Weights of a small transformer language model.
Size: 13 layers, width 192, 3 heads of 64, vocabulary 2048, 6.55M parameters.
Training: 442M tokens, 3375 steps.
MLP neurons of a small language model. Each row is named by its layer, matrix (up: input weights) and neuron, and shows model dimensions 0-191. Each number is 500 + 25 x the weight over its row's rms, rounded and kept within 0 to 999. Numbers have three digits each.
After each neuron's rows, "fires on" lists the tokens most often at its 100 highest values on Wikipedia text that the model never trained on.

L3.up470:506510474547457544514472476510534525477516540499518531495472496496491525514492523457499469544547506502515479502485458489490496506463527489493476526512468512524476563535458496512505444498521485495515514538521470500480513449508512456487487488525503515457571500515481482502540493507492506529466497518510507521524493519499491546498500521515482530513483540500500457480505487511503465468465474505494457476512504437522513487522533519486500535505489515485511535533517500483493505515517477521487474495524485482477467528465503451475456498489544466537498515524486512460520467560524508467
fires on: "ro", "ite", "e", "re", "te", "we"

L10.up448:470488516475512515506461488503493489496513509474468485512467480487493489472529483499468512528567465518491509511452491508523524469498492503525484512492492521456441507499454479454475532507502518480501530515529477512515459506491456472509457504523486545507458476531531503479515471521503535492516521560482545500473496466493539504525522541551481529485529494486471491500466510481499512539525463519533487465474508536533501490458486477463495507472509472547485558557535511515508485499482488514511548471480526497502532515475486494503485514484544515509525516483504481519536518477471531514
fires on: " in", " the", " late", ":", " "

L2.up122:510509530473509491477458482493476502475537509523496503527540485457497515524503501516503570495484507462524512497524501498505493513501504500477461462490459480534502486508568489520525511502481485473503495509540489442550512477485489484503500580488513470508509476473494497518510511456510504527495479494509482464498513485491473536522444532463459525510515481513476474539513520553488458525503526503491505485496509442494474508512491501466580513522472462498530538513496509514506509514437489496509510493469516479506514479514454531499507514520497486494451549490455501481478511476476495468
fires on: "bu", "ing", " over", "te", "tra"

L2.up428:489515549493508475498549476501536473498476498543459508496479466551519513443513475538520536507543527515505537539498552517494486522488517475507499464509468514482491475527532523540473476457473507503502518517500534543486483532478486514495502491486481512491507499447542491480481465521490473465567539469498477466475487468524513529513493473497511527497479520494486525486505480490478554534515489521517557514495522497453503532525492461481491458484488461491507516493486514449489482493496503518505532503521534462515520491486456499477480463477512493476528481513470534495500447503473501511
fires on: "c", "y", "th", "wi", "a", "w"

L10.up331:474500486483490505523498466519470510478492499510504475498483481503476521479545462510534514493504544505480508470499469496492498502551505499509479517482490506505518525474487473505522510445473558513449458501526530508472497519535502530474463527453496464492480480504505518489514444523482529463522485524495504543520508498473551548509521536473520493485518503527520462467458501545512507503487491512471508503510566487512494518499492486499518516517509462480529527493490486505561499491512453492518461467546519470494470502539487449513504517449542500471478538474531503516535511480488445539
fires on: "ing", "ence", "ance", " complete", "ed", "style"

L2.up256:505516470496551518489511457471527497493442483542470487474507512499498551493475478532490487500512510495498508519529517517483492440498457526511503483498471527471493533514493507498473472479486468468476513516470489469499490504492478499485440493463504538497529510515488514515511490539574477498536502484512486480514466486495484494474540495506514527484522495483516508532544506473540504502546446539498486483510459511469514489478494454539529473513486532508487508490491508505513524497542502494492505470516514498493523478435461511503565506493486499504526515479584490495487535442489462513
fires on: "===", "==", " ="

L3.up222:525490526499472484490523446489449489484490509494556535476472483502519505531503500450499530540498527490549512520483529505460495472506461522502486488482485497527515485499502531517493531470483589506507493480511474517514501476480475500482525485509438533524497498467517482498494461489478522543547511433538475526506476475534475477549522531510523486481480531517493516524508470483546502544485506527495536459436467483498471505480514512520504520516493472499481474508512501511514484465501490498496459524527520481481525530508451504483472545501503520495507491506514494473510450466496488526
fires on: "c", "amp", "ce", "man", "f", "ca"

L10.up474:483514517504449494486506501528514587490527516548527477509506528507543523468526495510503488545498542507456466522511496460506477469496460472497480497446503509475468502489499462513488496482487526551501493490523451490503477537484538513483488547509509504487525471530539459473508490469485513522500513513502447522496500513467546528484517498476509521459497530523545497489501440449471534492475486518521498483481508476506525504497505511507472501442542488514481483467453478462523512503472497535494481469494510525525508504476470503495484494508505552525488495476518497464485554510489499487
fires on: "ed", "ved", "d", "ted", "able", " built"

L2.up483:469525479474468513513502487539514500488514519510501512495514468482511500540520477553508502511505524525486436499492486511461491478488477455515524440492497493491496475500511501499465476516479498496474517500475498521501509479480501472512507466520475502498517482477525489486483521531549497505496515474467467489496503476557477492553504567497524513498507505548520559503473489501497469530488483539498544508464495535492505498489512560479501491481485466482504470566500485515540556503512481513466464499465473523462473446481453513486502521473466501498562478524492512478503456483498551482
fires on: "c", "st", "ttle", "ce", "%", "f"

L3.up105:473507476485510530527517524500535508513491526491502502484481495478465529521512493476524508511532473545529508523441510507488501460461476487508492420481473524482450503478463505533504505498481469517530553493507484496519487523483522486513517512520524504467530494499483474490493506537460511444535518505515488458478519473508487507520479505480521509514478521509480536533475475515495497524509502482493520554489515555455494526485492486462524493523489535522564487470472460449498456500502535492488483529461520509504522492497449532501491533513491481505495420518553520520485489526480505497
fires on: "e", "li", "in", "a", "ch", "y"

L3.up71:493495516500447478508523513506481507520485476537519511494477509484479485496462480508509509475515515462423530501519527511554500497529467485456503542509564527491542496510527446511566471463450511477501457501489516465514493489540472494484511485543465509486491499515500503499505524485569473485555543526487484490475499544537527465501512506496495478455499491535482483495541502465461534500544473522484469479481508525498478506463494507510512516519518483499538503507481507481501516452520501484514476502518482538533526535499491510467471481493477466479472502475531489478518509482512509486
fires on: "or", "now", "c", "ep", "in", "e"

L4.up146:535493507481467509470489508518514520547515529538501481506485477523496498501427456473535549483525527498498523504506491485498467497516498520481476486516568513491500463479498477492544451498445505538534495506501494488487514484550512504522510490539517541468497485487516509503544533520504488450546492486487536499505525484512472482477538517478564495489443535511491541514493506521524512502490474518483498466514473478485521489495508520476540493482501469463490517503556506496520508503503475482439478450492487484494535541450481450467481488520508487497515496516516482488525476497485454510
fires on: "t", "e", "ad", "er", "c", "com"

L3.up519:476548471516515473464499499502495524518507548530488540497525494487482492513504506507503494507499526514522487465537523497536493483490521513477495517499524478443477547487526519534526467503488481504504476464530512474512481506501485538504474483496484498469505472495454494504498498475494492516524529505509518471550513532513529512474506525468510524492523470515459514501479529508434490465506520517498494458551498524524506523505516515467466494489508510459541477517494532510541470494526546514505473525486504476481488530469484440473462516490514519515477409507482531475507530520427480441
fires on: "e", "de", "re", "th", "ue", "te"

L6.up89:459490482503509491554480526492486483476497519515501534526500519509484501509513451555493567505504523494484449512529438511539478475482509509533497472480510526455476518470497497486463507514525446530499543523488501477502499478498460511476494500467474486513504515477531470527524489553516494507538521472498507488499515513522535476497494525464504474476523503471512557493501537467482470521527494529515499481468532488501476491529488526429478499517487445475497504564483513487513474491553472530470465505494468518454490462477499541462512495506495496521508467487516504491518501475519509482
fires on: "\n", "."

L10.up16:474464516445471526484543507478472519526510498511506487521548488496507460482457489475458500497551512454485503498483496516504499501512504501487461487546512512466521503517477499498479518489538460517482489502473469524517458511491451507498515465539517519537460521483430484498508481539523493492509483477518535508504494496512502457506537517481507479478490521513538480518453504569489484518509554554499484483511523499490515449475518498505487453510511488473475516553514458452517497483534477472527532501494506505477517452555460506508474501508502486528504532491518505492510534469526478502
fires on: " \"", "-"

L4.up750:487515487490485478511502497465439512454492472523453515497431507514470525493476442527501524491510513496469518520507556511444495433539529476484526499498510511500496529502530472492471534447507508492510516477506502473501525520524518536517527500480523507495524525512477476462493495490510509482477481473515499499538492510520520495485529496494483487503531504462526509500534554470526452520497440524511517477475520519480498499522503461530444509506528503450508487477517454482506483480542553482490483534540544499523508505492518547526485510536501492462508504534519511485465531492487495489
fires on: "ur", "it", "l", "us", "im"

L4.up614:505492527518501520501470502503511504511496447491520513540544462468476521525489541469456511455548535506530463505468517528493498522480468500511446481535505472544518524507535523460517502539497521511501488478497471509463512468498498516512489494522468499491494521483450444493473482509466512482553495515499525464522453514511512510489477468498542498482480510467527489478510534473474462491525480477528530480497529511495506569513490518445498511533510467516525505469515479459502495524511514496521476515466522507474492518492492495492478546485436495533457526488459471526504481516500522532
fires on: "an", "ta", " is", "ti", "w", "t"

L6.up321:445508480482519484527498517495467456484511509525486554505496516483486486509529487533507552512519544473487479531496463521512497443468523475529470471472511504476492522476482503487449524470488479489531555523500480484490473467515486530483513487486495499516505504482530444525487512530503506488527539469507509509496515514553518453497502494490501495478506472487514539482487553472507473517539491527517524512476561472530477489525485535462483521494518467493515522520489499520519516501534475508470459513499471528457463461490474542440515480493489494515526451513492533486501503452508544512
fires on: "\n", ".", ",", " |"

L3.up421:497535450468512506512489539497519537483531492540488511494475471532493512484544504514464511567541513494473481505502516539531477537518481497503465499506482499517458502469459521498524493497500496510462502479495482491489455504523517526461484492511497505487504502494515518505454493519488488491516520549489462504518504483488516515530556521496443512495491506485489508494519515472492518505498495591494499524516444527575516505488500507483518554502521513498566491475456449483497475486466492451469492496482507502512470481467514522504465499490532503508517442501486478545481511502454500492
fires on: " but", "e", "ine", ";", "c"

L6.up18:500524457497548564500500518549470519487506487502505534507493520487502503473490494435524490495499502486500549536508518524511504439485517477518485477524524457479519485544490488443540486504486473516544533504480496449498486493521530536496489473500489539480533515505479436500528452480513460496476506534497523474497493545454524531462521529501491495545503500494494493519485489489499529508504463512526501492465530534506533461500446496518510466496505459498477500537494494491484477519492553460504499484520500503520488462525491524490524486461457485520524514495493507467540513516479546498
fires on: "s", "es", "ities", "ers"

L2.up369:490463513513508490477491510469481491524475546458554538475503522528512513423485525484524474520491525523451521524464512528489530502463457520507480565452529510496471522488533497514491505478494476512513494494490529485526459460488464476522530492518494513507448490499507520480497461497492508482488509460530510494536511514488483491496520502523487489488514530485521517507480510503470483511495452514520492455465534459526452521521511485536503525529509487492440478502524531480551525500488495503505493523543480496513480486478503502472471453562524499480493505533531510551518497533498485539
fires on: "n", "t", "g", "ch", "re", "th"

L4.up547:524537505489500505482527498499451447408479504467500495500526529513488520518493530522535474546445531472517501521498489542531481507540518525497470476461521489476503518531515507466538458545480492458508522521493489538474451523502487492520514531545491510499462507504561508489476524521527514474488493493475483494525493504501509474477502494478510504512537471507544481483528502512486541503453506496469485504499482458514502525500516499532497499537535516524521497517504502491484453466488515545550482501509462502499502470507478459462521508510465495502508516486459553490494528519481453493
fires on: "vo", " debut", "up", "cc", "ig", "ru"

L6.up465:497497525494472484543530514507477503498493506510559479520508518516534508504514517495448504510456520484504500532510506495464481536455457496501476471494444487530513540493488541485523496490505518503511471488495496473513517510463481476489498494518479510537506524460464481436533535550497485545485487517496489493512481511527518542491456501520511526496479510490563509503524557485464536517488499481517503484508498506511475485487480545495488448519497521499520518489573487538496495446548509536525532507453500515462490502509497507494496499461468530519459506532453476518496541506454522502
fires on: "w", " K", "ra"

L2.up430:487486514510483499507501513493525526503482491525485511548467514523499476534460497495454532526500496497491470580513461514475472503477483496558466482528513537497543491475477519513546475542537436515524517481479522468506525523472492502504493507483485494483538489479526503515476535529507439454519466528493475469506458521451495493521493460485463504520509506480501523499506525490502560512490498505453538526484514497489489492474470505449513503489511494512510493512476498549517476486516505446445519481459470535489526495455524520516472507519505500470521543509490502497533530500493523503
fires on: " of", " and", " well", " located", ";", "="

L4.up264:511431477512505477469479525457489497517474473491523486517508480494503525513488519521508513520475485489521492501533505467489550520465503502544503463530491490489525511498510489501498470520483481481483485506480479467523553503465483516534520464474516497518459529487516478493512517536480486492505495470511532486518487499544484480557474488474493469491452497491504479539532514499489505500512541462485465447482492450532497544524523522542514463521476511471538504485495493560481484509515471516546438513470496507456472523495479532512462520521482499497458496503470488541528564497450499504
fires on: "ri", " re", "ra", "re", "b"

L4.up618:538495500495499473547465476470478461473478516530512490493501452474522505520487482505535486501529490482523520533487477469486495496487462491535525486488536511522519472518502478477482467505473538483551524494507520505477453433533466513519561463484516530489541526494535483516516508495500513503521479499516504510511503512540429516494517453480502494503533488549488489498457472488525510533491469483477505492513521519529472458513470490500487501536511506493521494517544478454536486532510498515498501495518518500463488483567552518511496468522468473481517471520489522512497491495449444470
fires on: "s", "b", "rd", "c", "cc", " commun"

L2.up652:512479483481469519451525485498506543547478473523483487512491500469482523482487516523499513528488548479510531527491466518458485474530532533501501525485466477501488520568484470545486462479522447492517522459489490478486516503466489489501468458500537520531526497516506515513490550496502495517505547474501511460456523464480493528471490485488472510504472470470504511475497511499535481470521533551519450521486539461498507526523488497504477506530466511564488530460480504470515491515516518540510516500475493499483505483469473470484509544479486522509521517453532487557490486529519508485
fires on: "ri", "na", " =", "vent", "N"

L4.up197:498497458506511466463493498522510474506453523492493535489479511511510447509485475500493513517518473495490467566444487491476529542514523459498467546491479486500470521519490508512500494518475498490534481495488501414505483473484501472525518534502512514540514572508509510518519530493474498504463481459478509537504545531479478500549468521509527524510486487513469510512498491488487502522465486478467532507516527508502483479502557476465503450479509503543470479502557502477523548534492490495524504498538500495488489521495498484498507524474497495544527523489467522468505487489579485501
fires on: "ut", "mb", "ell", "il", "b"

L8.up188:482541487460507488494509505468440503472531509495529496532506486531501523448492512560480499502504482515521487463444460500467490488492496502538483509482526517479505494479517473538482469511531489525458523454482502479566481453512483507489505483478512496595454534539415482525458471483493491484478490503488513504507487512518485504496523530513507491506495474485506507483462469500495489481495524543539494500532515531478502482517499495451484476519494472501501540519516508500528491515519486482544497469480537463492453500517503483550477512495512519500488508525493498516527518467539513516
fires on: " \"", " 19", "-", "\""

L2.up490:541505483505495515476508488492448476495509493518496540548479517508470514525548510506530487487479522462467483503498535504472504516505485551475500498498520466518505490475498479469493486462495507474474509510499490476481446481506502560470495452514511456460531465471479505481515539554497512501513517531501478513542525498481503463481505524499513477453511461525515474507506519485493540507549510507515496478525528521564514539485494481476474512515502514446522497508500446480570457507475507452523509519533510517463505515495500496468524490450480523480510484516488521509505567518462503497
fires on: "e", "end", "c", "th", "ow"

L4.up270:484482501473525499528485559449547488478479521492504556468477516503510476520579489506502535522530506484519509513477470483518487434478525508499489494505516504492514479468518489508453487508479493535514518508537511514471531475487472523510506500513465505513455505479532485507477509533476512527467458477527501449482525512533511515522485528512481481462532524458497507484508489482508484472545459545517514502467515528527494504516486510495512508503506466487503508560513551550539524473484533521513447517467480509505487463503439473472499507495509497512535490534467461493517486507480493478
fires on: "\n", "-", "|"

L2.up117:507539525471514458532475526489509483478489481506536493480469521531503468505501517493472490518495536571542494496493534496472478469510506515551519521481495485500503510514575486480511454527528467488519498480454520465523483476501497520537503505496493505487525489505478541492507504531511550449463502493490511537481449502510454519507480465496466530508513475456509480498516517512485523492509498528512563493489505474515504498540519469537489528492472525521545514509509523508529503468540524516489534516474478445488490545493501477477521521465541492488534476492479524506516464496500536441
fires on: "un", "s", " character", "script", "fin", "bu"

L3.up164:447483500507479475510466498530480531481502479506489510469480496526485475485506477466467502488521494508533480504547491486492499519471509548493480457505477537512499488501477510520505496512503470449508498500489560484562483498489523494508490574486532545501477519488519490519497502517476488441500504470520551480488517473519479466506487456496484549499534513477535539529489487528560477490506474485563456482478494467534489473511454532491539524503497497473492509473525532484491527484515514479494520485521487486509504509480478486545500494466526549494556496458500492497493454538516509471
fires on: "s", "hi", "port", "and", "ur"

L2.up424:541509493485493510524537486515522538512471486502477490491537500479524523505465526542503490532529470497534501529496438517512545476508524466559447511525524489475508528564534472487523471508480482490502457460503476486510495500514444493453494499475442473495550464488497502496517474499461507514531536492511504511523493545490459509489480494490503501505491481500507495532497484450486489512536514503526472488511492505499469512453527491473503502509458519520496549518547538547511486475518522513501555469506526473496479495485501501472548504520480525467496463486468525471472525518477495475
fires on: "on", "en", "he", "ch", "ten", "p"

L6.up421:502473518481504532532514509505514438496514497512519522485475520497492499510511483481499535492466505500494471544523518459492499480490501518504495479481495482513467512491516488492528509503434525499516532498482468487499469538511503473483494498513491511488553546473448475513553505506466496515503516476460479488473468481500486499566458492478485534490502505482541538481495483470504474528479471530520447539472458527555478451512508547496530426468527505538511512491517489552537536504479473487523523530487544460467475522514493514473498496473489515517482509528498512508509471510514470533
fires on: "S", "A", "ra", "ub", "O", "t"

L2.up581:538494517540496500519459484497453518477559523536488495493487539519470471533519506509514552537504545515515560476502513501510488502518521459483534511516472490476498509512502480513521489545452473511506492468472475497516465511555503485506515442540482541471489480495491505489492497470494505466540496491538473474547505484474463464509519503473503521535490500531471507503520514488465497492507477484501507486477474456475481515570483480502525468529525511498521485477497525528522512500487509475482493477459484452471512525511537500486499494545476526542486542453485494470530494535474464504
fires on: "et", "it", "ter", "er", "ad"

L8.up674:478550534466455510537497495528503486473520486492509460530507523480513497515496520480480507510538510502507430504463543486473513489511494548539508488482499525500493495494511469529478502480499480461511485455506504444473505503505512530546475493468559545518526504542499475515465521505573548437474488488531465505496483534499493503529548503486492512512494552485536485533504523514507487485493515536487493538488522501501493500538486476491477468444494507536513513479461467503498489511513508499473470469505507493503512491489480494488514523483520497500480498461477532494457501441448470492
fires on: " and", "ru", " Park", "'", "s", "un"

L6.up30:521493473460495492509483513526497501480491513508497468498527557494495493526513492526532525499517534467526527499459467477505498475492513509520497491522503508480534494479472462468443477481448498473543509509483472473519466502479497502528502531521560487484522507488506545513463513527493559510502515461487502469520486481493482477460504442511479499520489467490501473488505517517502538513527490539534510491517502490494551471504499490537497466545520547461530551494502462461485477522532487523531532487510503506508502532512511499479576464434546467522514480477488500492527519482503472519
fires on: "p", "s", "-", "d"

L6.up518:450481462537490470468566500557516507482508550536522464523501525546482518488465468487478502487515540475516516492501505512468536484516529503451487461503503538477482522510473484511533528473476530530504486475509506489515520494509525458451497517509534539481499517519481513503485551483477465534490461532530518508496516553525536481485508505494521532533513508523513505442484482497456516520493491507500484506496464480511464482463507516488492540512477463504495503520552536492460480515480460460498499535489509516518488499480464487478469509442510509535508486516515520477503494473543496510
fires on: "d", "ri", "-", "fin", "ry", "s"

L2.up202:498465466501513512457539460539480490499543538474527492493538499504519529502518516508499522486505594482499474529524481497517500501464542495475463527494487530484483533492519496468471498473498479467498453519494556484522471519505501490484492448519501482522513502461515498511489519503482447542519479531528556503491491518519510518524500496494477537440524489539505523495525494496452503480537536482514520530497456440492493486497554561507517491494492489468468492507519517493515509494505495496504506509513482495504471484473530515487507476502495482532457490519484514509508484526505450434
fires on: "ri", "ra", " with", "th", "d"

L3.up120:458529514491496534468527540475463472452526509460490512512511520487478446495504489501486516493476495468526495521527539530535523499472520516482493470531481478504490495544515474523519491516485511477508527510501496510504506510527465485476506490468502512517505468455451521494506502488483434533491505494445500508433508485485527487524510508506501527486531515500501518543529495486521516524540502509570518502516496518488487506501507520495530492511496572451479504487540497531499517484530535478510486531530495458497460484478503475538529510480520499478556515493533473513449472498479465432
fires on: "ur", "we", "ment", "and", " Sha"

L2.up741:480488498496495498502494532520508501523496526490501528507482542509500529504503498506504549485542528506506484530454454525519485461449512466512490468492511518486474535516471485470460501490472510537501499517493548470529521497494465530521451451482506512527466436499467490491480505565525508494486515515492545468474462502489502496509502488521469483505480470491504506502499482472495554519518470554523502501485505498488512444484495499509444510476501499494487523571495485562516472508520501522447500473490497493530530487509532465500559519465545505480498487540474517498518487455489499469
fires on: "-", "d", "min", "ment", "ri", "leg"

L6.up718:464537520501479453532506486482470457517495488476503483544465475513493504480510488477503503505518514519540518528495508464521466459554528486535503512466477479491484468475505499502483499516504514527537497586475508520499472505505527525502497503536452525484489524481507528491481468493483497471513468500467532492528534503443500516520527453521470511493497452511512442473493512522519544473495496455499561523483498490530477485523501502475496553492489453496545515479491505518517521491498457483535490525507510473504483503555510509463468487530474498496528500537553515512514491517458518510
fires on: "ence", "ance", "y", "ive", "'", "op"

L4.up557:548496545468516476517516492485465525454507514507489461519483514482508480492536493514490486503497495545528491545530527512530519495512457453509438466467555521493471486515504500472504480491485436525515504479512478507535475499484482503549537498492519493504484519497501460506543528481516505514462486454469453490540510522490476539462520500486504479482494504468452506488514504448524477523477486491489523504503506477496522491503527503500507543532537486502527499501521497494534475506479482513498465573534542565519491495466520506500499520475486469477541505511494477527491539498473488546
fires on: "k", "ult", "re", "ot", "l", "und"

L2.up220:485534471471501494464528450559495510512484533505519489486507464525543484504483481497486475521506524485532478552511477527519480493545511473523507489525470488461505461533472468491504506471482470535517514490561457499519486467474503500511511467509479524492473501505464488520473503474515504533524504492499494501474506528513542506521507474508510446459505480535583537531499495506536495507474482507497535494468519541501482500513507509514489559506509499488508485448466495442468528462501509472493469516500519498500548521479498477459501504471492519474497452480542494532481469503499540472
fires on: "c", "s", "in", "man", "us", "ar"

L4.up601:526501512520505530519545483503527537540504504501521502485505495500522502507468463507504475499541513531500508502454496526483462485469472511492498512550488551484487485436467531522494501467502528491504486483485503507490444498460529536507496484522516517512481533477499508474510534484501544566519488510482504465482534472468495506473516495508459513536495487441499457520472485443468494491471504517543530493460471456470543519499496512491507471476522508469538496506511494489504498480519492516506530508485534494507524547470532486489517496482559483482517555445511473537550501497478532491
fires on: "s", "-", " ", "mo", "par"

L6.up627:512495473477488476494471493558471502518518515460553489486530497496497533465512498491471495542498533472501513501463466497470511516468494524521494450519541497504515451529473531489474487518486489546493546531493513474489460519509509531490491517510435530489549480479483472482537480468493485523519509507501491481477514545441481529523544500484452493481480508494545543487528519483505526463497512511528520517521518501494556504493508510505467483500537495521478522468437484464473469519497491528508509508497488472491528484499482455522490509504467538518534532530491477498497544477518503552
fires on: "ed", "s", "es", "ent", "d", "ved"

L6.up80:475453513511518463510480509476509474480449509503524496550482560526487499471457539479499481506522485495447478506511500492506566477500492488513484500494512499511471519522494495497562467496501537513494521463485472496523483524508489452428502493518526453492506531487503475496560458484513509497500490528505494498518491475472481514518525543512481495508478565479491488511507506494517470484540529468492527460494479505538487525513503488472516500571554525492464524495527485486508522534519513537450491510542498487508475463493499518512461510508512494539487444498491522476529489505511503475
fires on: "li", "re", "la", "a", "e", "t"

L8.up474:514493477529540483471494476489501492504459500504499508487497513455467496515497501483495502542506493469530513509480509505492462498489483478492524492457497509484476514457476518557456471516483486484463492511483490472517517527464480553506486518514486485558483485515471493439476454530493506508494513446520523518508464516463490518500504526529480483533522473493520496505497509470487479492504474514540494458486522519509503538520513488548471501508517486504500471489508537445483541579509512538514469485507527511511570498483468505480573537517523518461511502478562503490475529493510503468
fires on: " a", " ="

L3.up60:482547472477472525493469488493518490471479496470466550484506530470482518475486474517551486533509443484552544479523473504476522507497527491510467456513496521505522515490499479549528495488485530484498489519499511528517516491506471502548501509496485464515520523476522513450505455515446462475492540501517516527512495515523472472483522506551518470494519509531510496522517514482500477457490474459520474479522502490549488538515539481504517514489501507481466509509496476556477487525492495521523536508556490498531499521485496504528490507453480532486507481536504505491496579464477449487
fires on: "man", "on", "lo", "ten"

L3.up474:488494514515506525469491522438530571490466533549494501493452546502502535479460525492492512517513514493509511510487486504488471485492493486544488463535534487519473524492505492487524491489483465480449530469503529497465526460504476516531496555527474492509535463498508499503530512510536506480539469492518541506475496516476486507458508540525503580534479490475520521497492499480467491492512493492466503471508493509494503544480522517506519523516524476470513489479493494547525505475446504510465473449516482504500508530492484479507504474556509535523511475516500530462559486517498502542
fires on: "re", "er", "ro", "tor", "L", "t"

L3.up255:495493507484477488504489497469532503530491526513528493539500477488485504516479445483519475504500509489474473493522485473534485499517514488432482467510532469525507522508513531497507496504518502595496469495534509501514537474509517474536505459552445484521498475492447457476454546524538494488505477503530505469477512463498494484518495494546508499512533492541482532528456525540531466490456515524455497503502448456541491518512480496478518495516473493516500505526523491499485513504448449485502492464528511524534517483446512483467470490486523501521498510467489512499522505508475522500
fires on: "ar", "il", "ad", "er", "ri", "u"

L10.up185:510526556495489468512511561450497503513499491523538511505461497486509505473439488530508484472505502526559514499501465510526501505501506506498496508509528495457491513543543507501500485462573512512499487509470497457538485539534518516531530538531473482524474442535515486503524545485538465513518477482486467482485459476488481484482509497507508557482480482520544501497523511494494509504525468487483501453532506488505475456494514491472512490447524488477531479471506511528458534489502527526499513482499465497488508436441503503487479533472497497519512510472501521506502523461490486518
fires on: "er", "ur", "in", " in", "n"

L6.up191:494467471496508495536502507497463479475485515519503506457509529485469520504504541558555474506515473470532517503542519504482528518540514494477451528522537501497519490475515519490513474490540471493519504474456473475512526543508508492498486491530477514537463513478452508495546498476538520516494490486515495538473521455559516508470520466490452548496517519493472508509475537533495510522453503452498497523478527496494485488506523486465485439495521517483528539493478478520471506517574493525536503508504522491483489512510481451489504507460470518490508542492465486458492516493525498484
fires on: "me", "y", "re", "ate", "e", "el"

L8.up416:501496527497489479509485540491479502527463520545477514470489486498520562568498487496483492508508503500513473534529455513492504499519514545536480492543508491485552471523499481491500466502521482462496511507489474489519443501558501462471523506527511513488561493491457503517479493542491512530523534505485532495478479501498517529496514493512456481467503513495477508489493451464493520495497472518537445461489498478482502506491500531496489509511473460479544488528532468447488436485508519474520499540513484504503482494509544539470471490544497493542490536500462518446508503471494476497
fires on: "s", "c", " L", " m", "l", "r"

L6.up234:481492502516510522509484526481508561514469478493496554486494529504474501487527479488486520507503540500498493540476458506483484487472571473513491478517535465493499496449514512508493507492428493552500531505508476483483502457471472534530462497505495462528493490464525500515488507525500500489531514459558486512528524508509521511507524486487531462489497485487523544505500539502502488497531512577487468499494524533520483476498481528468496530457503499471521486523507470550473455508526447516472478518507474491479495480490468549518525527509522525466510508508489512478502474476450544486
fires on: ".", "\n", ","

L10.up490:507498504514501486496460542502513442453519491507481512447484536515494515481491480537478451494536550476566488509486453488445488472483518488508476525486549528478501500473504485519486476487507542525471523457535521503511501509526499472495534487486497475537546504492544463519486483506445513525492500479519507471501497519486499490501492506487468522502511548526507496494512514488541501515509482469510524468453508492506515504502509500516449471496473544482468546489515508502504487512465512490514521504550538523494527491509507514523536510518494406487568528485505494529488514474492499512
fires on: "l", "r", "n", "u", "ur", "lo"

L10.up32:523488567481444538510470522476532540502460501510477502511461522511496498492494462473471490526496489425489464500538482554502518496501477521550492476528511478471528478510487519477519492423527520495506485463465493488501519460549484511542463502496542509513532488517500475493482518529533432485545497503448513484483474471526522489483537484544510520475477470541502516498547484518511522532519487536505495527477487498482480487485511516471490517496531511508525496511524505526473489464514478519496511501482493509504521456514509499512494469501523470508526487503523525489500495446521520479
fires on: "er", " Po", " of", "w", "n", " and"

L3.up467:541519482528528511510486515462480524504482465515439519493498509477533482502497466522506495508544480489523513530535542486499507483483521444498478476499472537518483501531483481499484472486484522501474513484527517489504487520471470489486509501534502441527529492508518503467451516494466507513503459483476545485457433490480499490477534517476495477537486531486475493477442524523529510506518494495518536512474454487514476569530508529542464549504519494481524492519498492469496509467478509494497502529499541542501527500480553534500516517472495475493557491537510514523484508490481442496
fires on: "ur", "lo", "l", "d", "our", "und"